python train.py --d_model=384 --d_mlp=1536 --rope_fraction=0.25 --qk_norm=false --attn_scale=0.125 --bias="none" --init_std_o=0.00567 --lr_head=0.00825 --grad_clip=0.5 --decay_shape="sqrt" --final_lr_fraction=0.0 --doc_mask=true --dataset="wikipedia_en"
MLP neurons of a small language model. Each row is named by its layer, matrix (gate and up: input weights; down: output weights) and neuron, and shows model dimensions 128-255. Each number is 500 + 50 x the weight over its row's rms, rounded and kept within 0 to 999. Numbers have three digits each. A neuron's up and down rows have the sign that makes its largest values positive.
A block is one neuron, or neurons of one layer that tend to fire together. Before each block is what it responds to, as a language model described it from the Wikipedia text at the highest values.

Description: Mid-word continuation pieces. Fires on word pieces that continue a split word, strongest on "f" in manufacturing and "ter" in computer; also grad-u-ated, academ-ic.
L2.gate15:469532532477547456488513511531486439475470449520529421469473471503491369521512569461401480560515517446510419519545532531464499487562498455574549479525503507495590540478474526488569494492487500667602454580432521426382550513455516533484517556511480524526569394551467454406521507546478503501497465534432383553543522517539500423475429506461512473453523618539565523402544534621488476596498
L2.up15:538484489493463455561474507501492538548538533433475526467524528503545471552475536552438509513488506434579486390597522421480539529517441500476519570544530535515481501592573479463454503564476442521523500530547509511547476558514477520547587469537472524482483459524555449487431536450493520539501597561462429541513533528531524515463541522538486491389476537500578553441522493470488578502479
L2.down15:443402542458492461434389474454413446491612459521486539461505465485541535565532560483498508600520486603446417596467389579478444594511522480510524392470527419550492463517415492523491496482419560524531465486450560438445498500480588535462603505510550419497576489567502467492522560487518584519443485515451420433554559535545616440490518491485557463485491439547475395450493582596522478568501
L2.gate605:651448495540498574569489421462425514501554510540518459429504397497484511518488441574451487460512485521536396484529368490463529536515438492474521459546493432485431519425439557463486488526533460446514522551542574588480537489460470418586565503556528457558396463506438464406519561519445424559525547423444494539459483486448473521521510511525509478483434595436524501384397398489568450434580
L2.up605:566514545427484585560470530589494565530496561513468458394525475578558517517503481507533529476528435512524516600422457486456480468472372492454561453509538476499593446396593482501582502528499438581529402647526538542546545464508441453512483451540516488541514387518556487455469528524451487521494538558503600556553514473523541459505507521531497545520478479496480482457450474499526567548420
L2.down605:524457495507427492464452563452528482507520435435449494427506512436514518573549551471548585510530482532476561481434573519523502511597614462467456486453468425403500549523406527488481580608488428476541459459574569518541604445450471448514499433527543390496465473510582482538482443573464491511497468566564394462450498491530609508448449510523459492488446489538589557508463484506455462484547
L2.gate705:513437565507510422514486575546469537516515460453503526491493470514528492507549562475488537565446421485433553508494510513471542506552585510455564547403497479582534523559336534591526567521481431506542551487490628499516545456513551460494516503413478537500390460524473534516501573494468413437452508466472588550558481566607467544501526520468550525561401526512444496450430473571552437535443
L2.up705:485555564468450476565450450511486535470540516477403618524477563575514533447400393429426498538471610490581514503514407496557464554553563391479500531527541537445429481517496501469562483490540566612499497538508479562380600553531529657450512504489510508466482554534459454532506487461421520479428445483530526575438526482487528498477467520495471485583489485557479466482536483570537562463455
L2.down705:529467616471425490490556491581453485453480533528527490463489443550509516563478494536547492505484469567500489498571485499469381541444375466502566483411483522423513446466564549532455425500454509384554443538488517471467546508503556546514481565538520479510544494550442452501520397485466535520464528504495466553514514515593524528609541492475456529376559543543530491461567538489420479469495
L2.gate876:503537516514476508478415454503504538561569524502459475393503500416496543450599554573519525558494506533359505504544478563507552497591463528534537538467568549573499440552452453566586548531495497542545412516519490470551433496428524486484513511478477445477499438492524453502458508563549536500478427443465597402513507482530465424527472519441449543506518527524482413533524543452526579454378
L2.up876:425514526538453447570486444538546430525459559466479567426455472473584532398587510464421528536318513460491559455501405530509475535437521464521520565468540489516475519577364551485509569470511553519523458533501602468479517541503529470554523422514569522452503401520577485585478447527568497470530541457456492513509531406564451538578472512465464502526487449449517476567501504453486500594492
L2.down876:458462558551472407550504550470449482537476605520491565493551484527500567552473532520549403433481527535497551442392510532538442467491545431528490480506408384482539513470520445395498516526514566508441516569470511621523619576636435445507606443509552519523566555536519500535554446525481566403396476516547459508510503493479417541470448451417550494452380496506498541517461455579468509533466

Description: Existential "there is". Main verb after existential "there" (there is, there was), plus weaker hits on endings that complete a verb or name, like appear-ed, com-es, return-ed.
L4.gate386:558478578519499485508522467556539434480481458541472387471531440538497538581498471545567528431478471547522447505446501490480433467558472548540479510474504514620604523462546519488511418455515440420487467446462579485564548577393390450524512474386545511460485474464608566569493530513562486434580541389504542524482610564542451471527511566505394488457531450492492524424414485489445483571502
L4.up386:496423496593534450490545480506562471499556519490540482508523544451552525597457385494612555476509513553549635491434542465434550520566468581477389538450528550540469527500603585490441490469472548499436443519571574452576513482525491428535541501433585508497506460460550467523477464439387523464535464422591529543450462479428452424433549583507398543407510546519543503521519398515448347449530
L4.down386:559534452477530564590525533617556544500520507476567499443479467496583551450455597460521306469468471427470534511539461518511485458527544561542495521477483489549494393532591381504435514514541488529505422487549517495488538493469459524521443473467560526495533379535457502515498489525438577354557409531470616626502514533508433525470513513461550466535556447549452486530430470523476453478431
L4.gate489:506480447428399479523619497503470514503428482530497379516487464536497404490539483504545456418498430540542431497547526451526448487471515528574582529508466532421497506512522529498510569542493549430544439506504437507531456513463489451511585568514499491461539447496524435537557486497374594502476445504525544492470513523419482404460537522509490444469443507450501431463422526595393458486520
L4.up489:502474533553493506480571509501436523519469434479534517542527569628550444540578466547451477439558430583556433558447467478460451509583608479445531571455583548500436415444414427498508489508488395514568481464512526516542519550405508427628556538515534556541484563477482494507472435444510459467461441448424503539485515536439457410511530517515431549506526496508501521487474554481495409435472
L4.down489:544446522479447403542451513537476549490515468531491461522530579553552449462495501576499560368499495531524598489523482527495475537516554421536485471411560474527390432431621459479507461454510466550561522497477507559550545520380488476490539481519510552575472572478515548504506518607518490420474534459418505520428528578432421500510556494584454428535490466498559505548491527430555502591434
L4.gate1236:505470565460568526535565477577556516530465542553549468514440513502542536534548511418514554518464443550463516452676385443485433452445546562489524448502473573543513589544498534562463484609556521507504518493455560456494446468569409488492556488526482522521557510488536418430525479487464495505486422575486648489619475483524397423523586476570566422519426431565512528604382506515411506536432
L4.up1236:520420510479449523526571491513377592425500439426456464444422417456476445585502466480474482435470512499470579450536478527510530490448527471561497429530553497525576432463485509436436541446418382537556460470575459464515504467454596419535505492505529484570468506597512490546485479555507482550530507424574621503596536454513603491520554451442431469487541496471536583578494473510537499505424
L4.down1236:452518484372531492493537459485584496511414496541497561574532349506547536602533495509568450488502432486464457437577466524473528513513549537511563497446536486400566544536516439536491512579481433416460634536514519443613547531512518588488424485511505474607484503525556433426458505489490500450520512514562539572568523542545495540509511438544497490561567503473472510516506460454468603500465
L4.gate1448:613522524522515557570505477471429560523498446507501546485532529491547501477452574544566459490485428504590542513526454502408503594576543544507504531527515512503484499473507563467493552554475371438577466574463424433425480532501526562495532466559613544549461572475458322443500493567476472475540420552522503494493512417549459425558518605446463541479515473473456493553440558531517543426561
L4.up1448:678537621462489531530577439442526537550393582464495471493546489563505497516545453508490506477490427542524529555470530565523560508543487477515574553414468588482524503515515615512534529425513503454489536437545428572483499406453521572448520484535548535491483518544547409440530527446460520495433362558556463537605558499352411492509538485433580524536548499526513543540447481521433501478595
L4.down1448:537410516519536417492366421513473524527547598519515470469460444486469519487573566395476477419540408489493498557562563472471485540548459531469394569621450585539558555432553525487479426471447404453518487482514436500516490559577542503540462483527454572514494519439533517468523496572529571526571456542565567581505550514608522473556543459542498400569473428577468523477512483470493551472477

Description: Elevation label completion. Closing word pieces of field labels in infoboxes and tables, strongest for Elev-ation, also We-ight and Loc-ation; weaker on mid-word pieces like accom-p-anied.
L2.gate1212:566491522520418463477459543464402523514485522482464443480514499480502534417536448532556549417479395570544504548495510478619424517483534458471552438439487474496560403479529495482451467566496544482558550518463496513476488555470500442549437506524447451517351465455511445590503427482533545555455462469501497512489477496498449479493447499448515577521569492517477525464427580457563462623506
L2.up1212:467466510452504561526514427600605453516467545502516499474543477508552468465560433491657502588494459586523556563478541487525549545507444440495554598486498530533467546531460459469489548467502544489547531467488447532529484422549488449447450563585464546571510509557605439477524468540420474493467459438465457538439450465453576520481532541534484508401500465567499470548517534437488625641480
L2.down1212:559499542388431491560501568595578527483386649524473612500390478558531497445481501570503456509529544513500494545443499364533486399542544618538490500503454523560447568484510532526471578453501486535612493453483567433426498480542446501405521516484452655531517539494417581458581480457555453461505490478547414617445470458437544540489549498464493510497500531475494508577505485531573483531485
L2.gate1219:474541564454488526527674675566553504499438465473537475468503457476497436492539482414487518488437438541510543482491611493513521519487486548521609505467548554535570446584499493576416415450528492548458516557522512495445531511598482495496494518580396476450474493565546423456489475498478594483467425448468571463634545439514528460565478500515463551469411471532556446536488544534496476486487
L2.up1219:440443535495579525448486612459472482610421493609594457526488402430426508514461407479516478475508506508495517507443500610562520588558485521507528447539506476488501530543434576542443561447435532568564457505509513527488606460371552435502487480523440451541512449469506467458489467616517561450463463498518534479525528501615422494517547489450479479427505486500475479462481488489541551526448
L2.down1219:483575532487520565495607604523465478532437448370576499545497520601474495519459519522480507529514490442496580485517546375496509552535553467478620543550457452450501517562481502490440462557428461505446468473529426553443484541509480490469584495480531543495535443475458553485452579487487545514474437562456492527551590514481461454531517518451401537530418470467583534570488506542498486611478
L2.gate1297:526437443583468469448493554463472537474537411563576376551459475440429518483515509498497541514532531551564481523465508529483524466467467429524526544445611556427516551497505531517464497465529458493506463430478498569623467476391568498522584580519602511477511483549502469494490552488433596559450541581473490507476501453507452568562491469506450537464460508492509526508517440529569550454474
L2.up1297:538513475501522459582444549440533536518531531449574529505499461496485481561477542523485573489435455459540548500488470544492508523549524458487550514449476548442473501490434467517471461527499524466438430484444439545510520486589504579551537494464523417474504488444478423571486414587451510454452461500497555550570508433572419491587564497524396555547426501512534526475536475513526534460545
L2.down1297:491519557511403486562536561528549519519492416519568509430478432535580399558406470568504508545450479447533524450497540514555537581537574469556516511378555480519443466498482455513534449485507547514468454477432401530467330493580549532502463513487560459532508519490478452510514517599557570488545571528466608556521451473466374465519445560549517490563376502532535458463533532450521461433565
L2.gate1514:423443399572479485533537519437506461481518487489460443571496496490464496516509521410477470456448578568584449549497553432531579541503413504508469498361496520402534455485495510524464478523521509357670478453468561538499389474513511522486452512393498501501495381483507588426477466519479436534431388516445508504534469467481495550477548551425483588530451498512564529581445426497508468573491
L2.up1514:491501515517532570527511441476534514509522456424445532522475507436557628554519573427463529525537486555531507545506454473554442532492468494583499539513496535478473427549477476500465546502521554418505450440545591433485522548385472511557518567515545470511564551510509508493483496581513492481495469547543545513542546547432528436469514408467442460415520489490534487556485438534521582577509
L2.down1514:509582529599576539489580482536515476571540476476461600543391556490462530594477519467433520587505470483416421437461414483598465440570565509567484507431511520425463405458474500435461477450471520469565497501535567378425535457477497562500562526456510508521535566403517474435515543508494462502509398600491502487519454519483416504451493476503377534477623520567419413544514555467532478515551

Description: Flight word completion. Word-ending fragments that finish a word split into pieces, above all "ight" in flight, as well as weight, vide-o, Carl-o, Portug-u-ese.
L2.gate205:464504481416447523500586483595558468495453467530539446540571537587433503501448484512552514599516513424586454402461485538535512446450517568592519433563410494500534488444502469441553560463524508571472493554518478435517474399404438519507556514505510488485493550418559483516498524541480564476486528534450525406549442451510525598490443555469536630459423500519487423538449519544587519439447
L2.up205:435488433482549509446476537553427454460432513392502425368592479432489385564463473574525514509554520461448566451426556500532492423420452491420526458516519447537550504478539607530526435455536440493424523454487524491409554475516460489560481478441464465464561559507555497561513538546445577483582597433510566596488414531584467429567562512520625507541551471515531482514516550475362353513490
L2.down205:452531477533502505500498530505441520490514492508585499580524457553517523433495570628510461478517430478524387427517533511601406498524475479599450572563515524387540538482467572515526515484463525472475527508482546506565458509481501525492493378549538475473516500533474577515520384494457485466511444546505415586467507393575513572500514443458538415419426510558538474525445431472536557467491
L2.gate644:560548450528472471515508452496504441464450437543525461516583482532505560543480492477486510538512554516491608471477509469481555567402494509475450491460532470568571510443453507518472520440542399471494506498488590472389457481505499583520494403449598531544445453429448420575467523501512538500563458496519558542422459503555550528449543494501583614494502516501593486483523453448504534452537
L2.up644:568483558436490444489471543568493382566530560490570526515558373450470464563496496518542481574509525486495415416472404511490479548521447438556530524412461561419480448514477535496487529463463446468478520578470437513527521471499587474442536610540532464553545582459599529514469517511482569536555517521466562494482476521471470418499486591518543481579484467543462467545572364512493463542478
L2.down644:566455483457500526400496478513454492583416526423476520494430447490532547557511473476583609454459548502452479567480457579511480573469432475530514550534524509405548461409441474491529544547475525509545548595486447510512523423502474592455496509528441487513551594480466465543508473442470537458453545515442452450556539495582521505595474557439524475469489515556498509453567539506446573502503
L2.gate802:575513582412576504607502509522484516560383438404500498440456500507449474527519521442519489403567480502475460525600524487465494442482450460526539480480554497576505633462507524534408526459537494450458548488507551570467518464584541465478669491520481432470517495611543478506487506569478570485467511412465424522506409529490493486571545533546434520504529476557547563548523487547484421474494
L2.up802:499517555543547471438443545471490546530502493489484457465504523497501529457532549532537510536436515556541459574470442537450546482479558477510551518514455512455416493571492421556512502516492423596483520579468555577471589433464490448438514477532518485575396445573601367520449481522548481519489545431487399482391592466484428555465393527511458490545418559403417503527541494511537466510500
L2.down802:495474538545421520531448526560470446425543445540528422583523457507413484534524520454477414401564442480439504487423447542456577611515423517548477579522392517486584550525389535520485505527485489520487432576452483482473492576473458513395506600373513515537467570517468470552576451565546537490496488501471491472517423594501447484580492499613420538550505467524556599574453584426438560513528
L2.gate1395:524402528477595460421468485568524451534404444542472437480485490548457495532432628570521505505467468481545596438414527438427527428531521492461511670499411499442437472490446495599390519512485526539535469517470602583524428431539490504479494585443549519430430470518493514519521515458528534456510505499445601573555549512614526406497449538529476496546539448450507469484559446506524534468481
L2.up1395:517420448432446490518536535390465514451543432501570380472476452421480488487448431551537420487536511447517464512523591457539542451574576489464530377465459523540474525454566594459513546445605417468523566534460495502404534508480505483478589549501481512484603520496532562601567450497488514509493512515501536501497534448442505422497490568504562560490460470448521561468473474542460478567469
L2.down1395:472390512520474549528567500552388410519562460429463615523519419469543487468538609458427500562472449485424557605572571484450599562399472500521490451584475428440527562516595449436463495512465545449517518544473469491490596457438557394550542478531436408526531448491512456520461516466414489623509468504525528502528515614480482503531580517454500465505448501483518453451418574449457411459446

Description: Coordinating "and" in pairs. The word "and" joining two paired items, especially after "both X" or "between X", plus table pipes before "Labour hold" rows.
L4.gate37:451372550403551534534505454484481569586554446481504483603501534483523545582344515472465521582520496538582655479437460518506596460496553470480545494568403493538536460402498543546554486598611520482504396532518535474547497532545520489453557561416537538481522470522541370545532505518495496408399463514615401534432573488533567496570485501462475498539477463491506558486556437474481532514448
L4.up37:637530443570548385507519465580488621475546526480480558530510550471591444425470526436596490527556485474552423572420477482554427524546525448500533534510455597521521400501480575494471558518442486524445474564507517485540559456570518510576566501621504403512546536475531521430497500473574472487471541509539531495553527610503473477491539500482484419488479602524535420545496501529533571472516
L4.down37:538459465528591381501513497496513511561541525437488464542503498469542444480524427500583394502477553431499504535476510597528509507469602421492533532548469535451553511449390442501478490466366485431463546437472448588512536472548439463562547470470511528537469536525522593537451510384630550510518501560577545419521503470590510428497422489550465378422525552466482482426550595444624472608559
L4.gate492:529526531514494509604535489485527512559506413569561461474432505472493560391484435495551482450524483482556474451411451569517479531526434446547499544409471465491514482519487550610651528469529488461580522506455481453462356524487524431465574550527511543545506515488547453529577494578451443478471473553585566538493547509442490538424467544366568483555572482538437454444492512497545443457568
L4.up492:517478441495518515563512553507566448405508501434498497567456447493442502503506502535539534596472398591369541411481562496523607492385482475548520449473537442537480466501566613589479475595606481460585596540531426484526504437470500490544530568517502558519576460424493499507514516508617551523495476531449536548451513492544501457513515433479469520506489538563471471543529480460588593421477
L4.down492:501529437575531550488453563517520410418507567464515485575423493498447450478540496471493442487411447449482512479445480463584502576537541531469477556551511519611431539456491397530480464541428517495540463584534465463484517409539445484522456519521487506613524432435544481445481499509512520486478399430516479459541524452534455473495496457537530521542564474561536534547470377489503465487440
L4.gate1279:485507456488444472555354551439474487579475502554473514501496517501510511494476519523530522535468524488579488537412471520402515477471476464457467525572520456561511490472509486492552455545439373475505557570528485569448508461480528496548512458576545434536476412455546482594454472492493515581497548584414428484564489506543447453606452460527657569524540555427534568460471525396545513499523
L4.up1279:414511530448475454434408472500528553568572484456493551432479422643450489450591412511573543513585494468535486529454502533436563564553526455515427514664446549522458531586484534519477485577534501494522529504452524494519495475424582542502432483516524553450467483542444485493586519518567463514591505424457506589513441504443428489438523522557505526566515468445502451503502425480562592579424
L4.down1279:506532461481499618471478514524542434517563365493579460489494492494541526493468485538495321561396573508494485574505524488534541523469426506481463509585426484472577489555416504495562549490523579473459515528540453445458476539472515589470409543501545481455450544503462455532547491532445509509578443500519502571532617429590382476468452585484458550447459537517472419442508460613580489422542
L4.gate1364:566478514434475569524496493595564472553523487486476555524495526539473502575489493476586481506461526512566443582428605464480523486492527447447526502511474547473528478479552462445440446563510440578528462480485538355428467438487462513519465532588322471540450460461558447455522594501560471464542512529541513501435408437500425500535524484439472631597571377573436475514457498497496504544436
L4.up1364:551414533441558519518426508619510497485570588517522395462538554534449458485485558464508491454472474483482448574436461416547497551474503557490461563519494508490550510516484503581482597481535470453506537520443555402453449412499461497523374485508342396526470461498456399459493615578553460494463490489505475478556533409476467561514491521473555517536571452511413476465537519510566428532424
L4.down1364:504447487573521427507571468435527410608512569517495463550496466519459480567494484529507265544510493534503485533497498433450449400468435534538412535464543452502505520515378534482518452538436494428531487569566470545558587576507472454470490415461565586483433505487531584518464459441472563565564513569583491486488450439487533514431475452465486516480458536511477405578475481451506517467589

Description: Range conjunction in pairs. Connectors like and, to, or, / joining two parallel items, especially years or numbers, e.g. 2009 and 2010, 1980 to 2001, first or second.
L6.gate92:570451480498448536540515406595502472457502578504458532608453500358434473464568498562546483447574499576518467479452451506492597564595545420543501489546456536460483568493488485438518441519529426459535576598507440494499485413557534498510577503528523563533550474489539475462382624508585514524491482454461538500513500583406453434498572423503529590411544517468491499418475510454543506495413
L6.up92:520509560564541463464480479451470472527532523449519457528491474409574458411525504547541486551457570476454480435488486531501428466459522462440426445559338502557423456479489567507550520506488436506491477433417531542435486451423550396517489548495511471530369501476450470494483483502606572595513493479468568504550497559486506500467524466554476529488515495545460491536537512527539532536476
L6.down92:551402536504443633445429533474478514470531482529521422529526539556565523502551546481470450447536464500591438543460464505498516559486500445384476491553514542506554410457499542453469515426483553501481449540521589503454501469523561507503494546483488553479497462521475540478471492522448564540519484541557577509542517542523416533378434405528508503558435516512463419519507406484530552455456

Description: Main verb after subject. Finite verbs or auxiliaries right after a sentence's subject, often present-tense endings like cons-ists, focus-es, flows, is, are, can.
L6.gate40:482526518592547540515493531476457476631570512460496493482592427525528542498539403509470570545528543488556518510626390420487493413511459603499558459534551444446530515441494432521446632517527480499447468451533498489564513619440579511520489507435542492521568482492485583492450499505498450397462384406509493482479511523571458503481532556465440524478456435483395379517323384481511465514483
L6.up40:464447444485469440557609507467496436462554508489479414541425509461433492492419534482535442424540486562517653544598631507399503468537598567481498519537412488541480522486483502509579484458604537517468462498503575482625410485502487491473509492537518564578506479442522471457433511531464534419523456523521490467544446514498507528433489483541533410546500518468577533496506389389536511511555
L6.down40:468535504509383447410476434556434518550525543635442608471461494551455501551517489508462407512443532526413528529469487393504515496453491621507544541548500528468444460592446527516487479575464546514577526498505415505512559506542444463437463459504518445509445594539503475536560570494595443470432510514436520558444555488524483414452511517471507437494400495528536426514447598548578555530518

Description: Media and broadcast nouns. Final word pieces of nouns about television, film and media in entertainment text, such as TV (T-V), news, animation, anime, shows, roles, web, and on-air.
L6.gate1116:624496568582429482540507484386559597471463605560469442469462484424553516462417452533515487502463471456519475484534506463525437412526401518445496485465410554552495544486506480556505556459526516469523545500537425543404466542546512598498541597514465547470494574531435439518401504520597532536538480526414468458497523570432473437532421573525489476559515517423491470577513492442490610576469
L6.up1116:552517550494532547605490588474434468511429473488498551522469518489439533556476486513507570477512537531402462486534508439410456471490565492575515491545527479493504402531482421488466534497513515478538484536520481416496449464497524535502497544533443506502508532545511576516433522442568518452478579437507517467492559472494437541516491543534547558503458412426538419485471590544509472535411
L6.down1116:471559545561560561525470408563460421502385553486404552481575519447558496574542497527632513539477468580483536446583507431481529468491464437555496502538498452390563560567365481473555579601471460532536494499511530573566494443522431642543459556489437531453518456471491388474515526556467416518509540521517504480547588488484524532511535428526526556439484484525533456530532526527434472482484

Description: Creative-work role connectors. Connectors and word endings in descriptions of people's artistic roles and works, mostly "and" joining professions (dancer and choreographer, songwriter and), "by" after book or libretto, and word-finishing pieces such as mov-ie and nov-els.
L4.gate515:590534557518606539505499566543519557447491477492472503531482403442525479508445651469486438387520498374476453526527440474529485439506458483465561466462604489496499505531480434539516533552478560492486487455574546476515502450502452578562437579563519483473439438617510504504488494539526494567522485477413546494478549470481503499524471553547561495591520543440592382485467612525503499494548
L4.up515:496455533553394444510481521608457544523416540538558520472426396473399549530569416551541501457462523497563566490550460472492408462454515524468415400550540483525517527497534460474521480525538470541556432484463448430408578513397456426514482432510537502489470490449504481583522512541491441392368571511563507490415478456487480478499428440443508569477512548493430488477483539561436422390537
L4.down515:458472560513467478563598439512613475477553511523516564489518522417496542441605460504464336452656543560410534491509530470529455498474526511460410416521465598506494528544435454499465487487499545551475572531569476569479517493541509453394569438485509353489490560495472498550526494523501515537411473547460448432516539475545510578521548501563469499536483564442529536504584576472461443528553
L4.gate583:520556508464437472439513410531547456502533598483515447537450522449579502535447511458520471363454428498474504530469568480476526556487571463428451516541553477485514549539468407511412453563479584497427522493464463443499472485531475559446518543420516461429543420545510568453530530520485616448456515505555458459501455456492425486456444587499516468527433554463510450516490442436523538470528
L4.up583:468517513476600452608475474500556462609510526511469448503488516549514575521484430484543516480475503537470546467418458444585501477437497517515475567446481454402488481423584433449484565458377460457558444509464485466483605527492582444474482505454517532456487464555559498492513486432435451455564493563499444510351499561503535519481543550528504519485535468524433432489578427519465501511455
L4.down583:502460402528453536532456579510497514449524544413537480506435514440493548466492604439498459511455546528456491550510489516495628561475516442420518601552520495475497455521471589532547366417588523517542447601568478450510566445514383573454446475475483484556519496491527400474551515489517550478536520461520568487527511490665493381517512514506588569443484609465504560516493579579460473466482
L4.gate806:554438494568556592514495487473539557500477511387432429528441450504521490511480554468532504498556503524403522487533433521436463478499510563510502512528504496499513545489423476497439531464433535508460533631469490468387457585504477484538633565409516484561444534563559521480469541552459514506473501434475525432439496504524570602460478497448535439571510515480531524486430476475481491604501
L4.up806:602485517496562517515428376417448535552460599551556481502520456489524496447433455434411541554439471563463467554469414591529550545533528473397451471454434510505427466536442484498456536504518529475541430498451541513512483524490586508558488452507479418514528568565503441515467566484479434556478490499515565445487497552530473534501508423558472483472487484504530556534533523446419445382485
L4.down806:497498484478479430520421439585429517437537523512497497529548523394477531572479525480468399479539436478493440464489443455513505551434558402523480474476458596540537553511493387512506425508602553470515482501549470540574598554522536479480393433517581468434547547525481522604461313470497514544543558543508589494527456521526535479606487486648469536411538490461479472503485527523546513477520
L4.gate1452:446445552542519522438568523451497475524505506472435515459488525451461606464464444498500531546537456536493583414517619485419564545484561497533425454551499527452509427420415510505540448459461526512511430476519507576448523504538447517467411428428454522532467441473557592457479482486511421507590493465500485549509455463497469433421482491550445470456541565497520422380496496451486491462472
L4.up1452:599544596507445481456518426439569449497525566615577577531565502471510479433471522539506502472462522560550524484515510489439580484532457522468499567466507495486547592443439508506452509469351538493540533533466500532555498482496517501551465464522461488511578467523446539572479560410538522500501524537436438468463430539536543494472492538519374473452423507540490460417516468529489461621452
L4.down1452:474437407512430556446555529518516444610506447474429514509488511465436536571459469429545357460469432517445558475563488545495563559463410576492441584527449457523484343501451430538470517501423453512475428415516431454433556517519488454374463472536473566457502469420496490571412540416500419503452494518526480480479463576551468457403476597494471477551554473546487487442428549544514522484482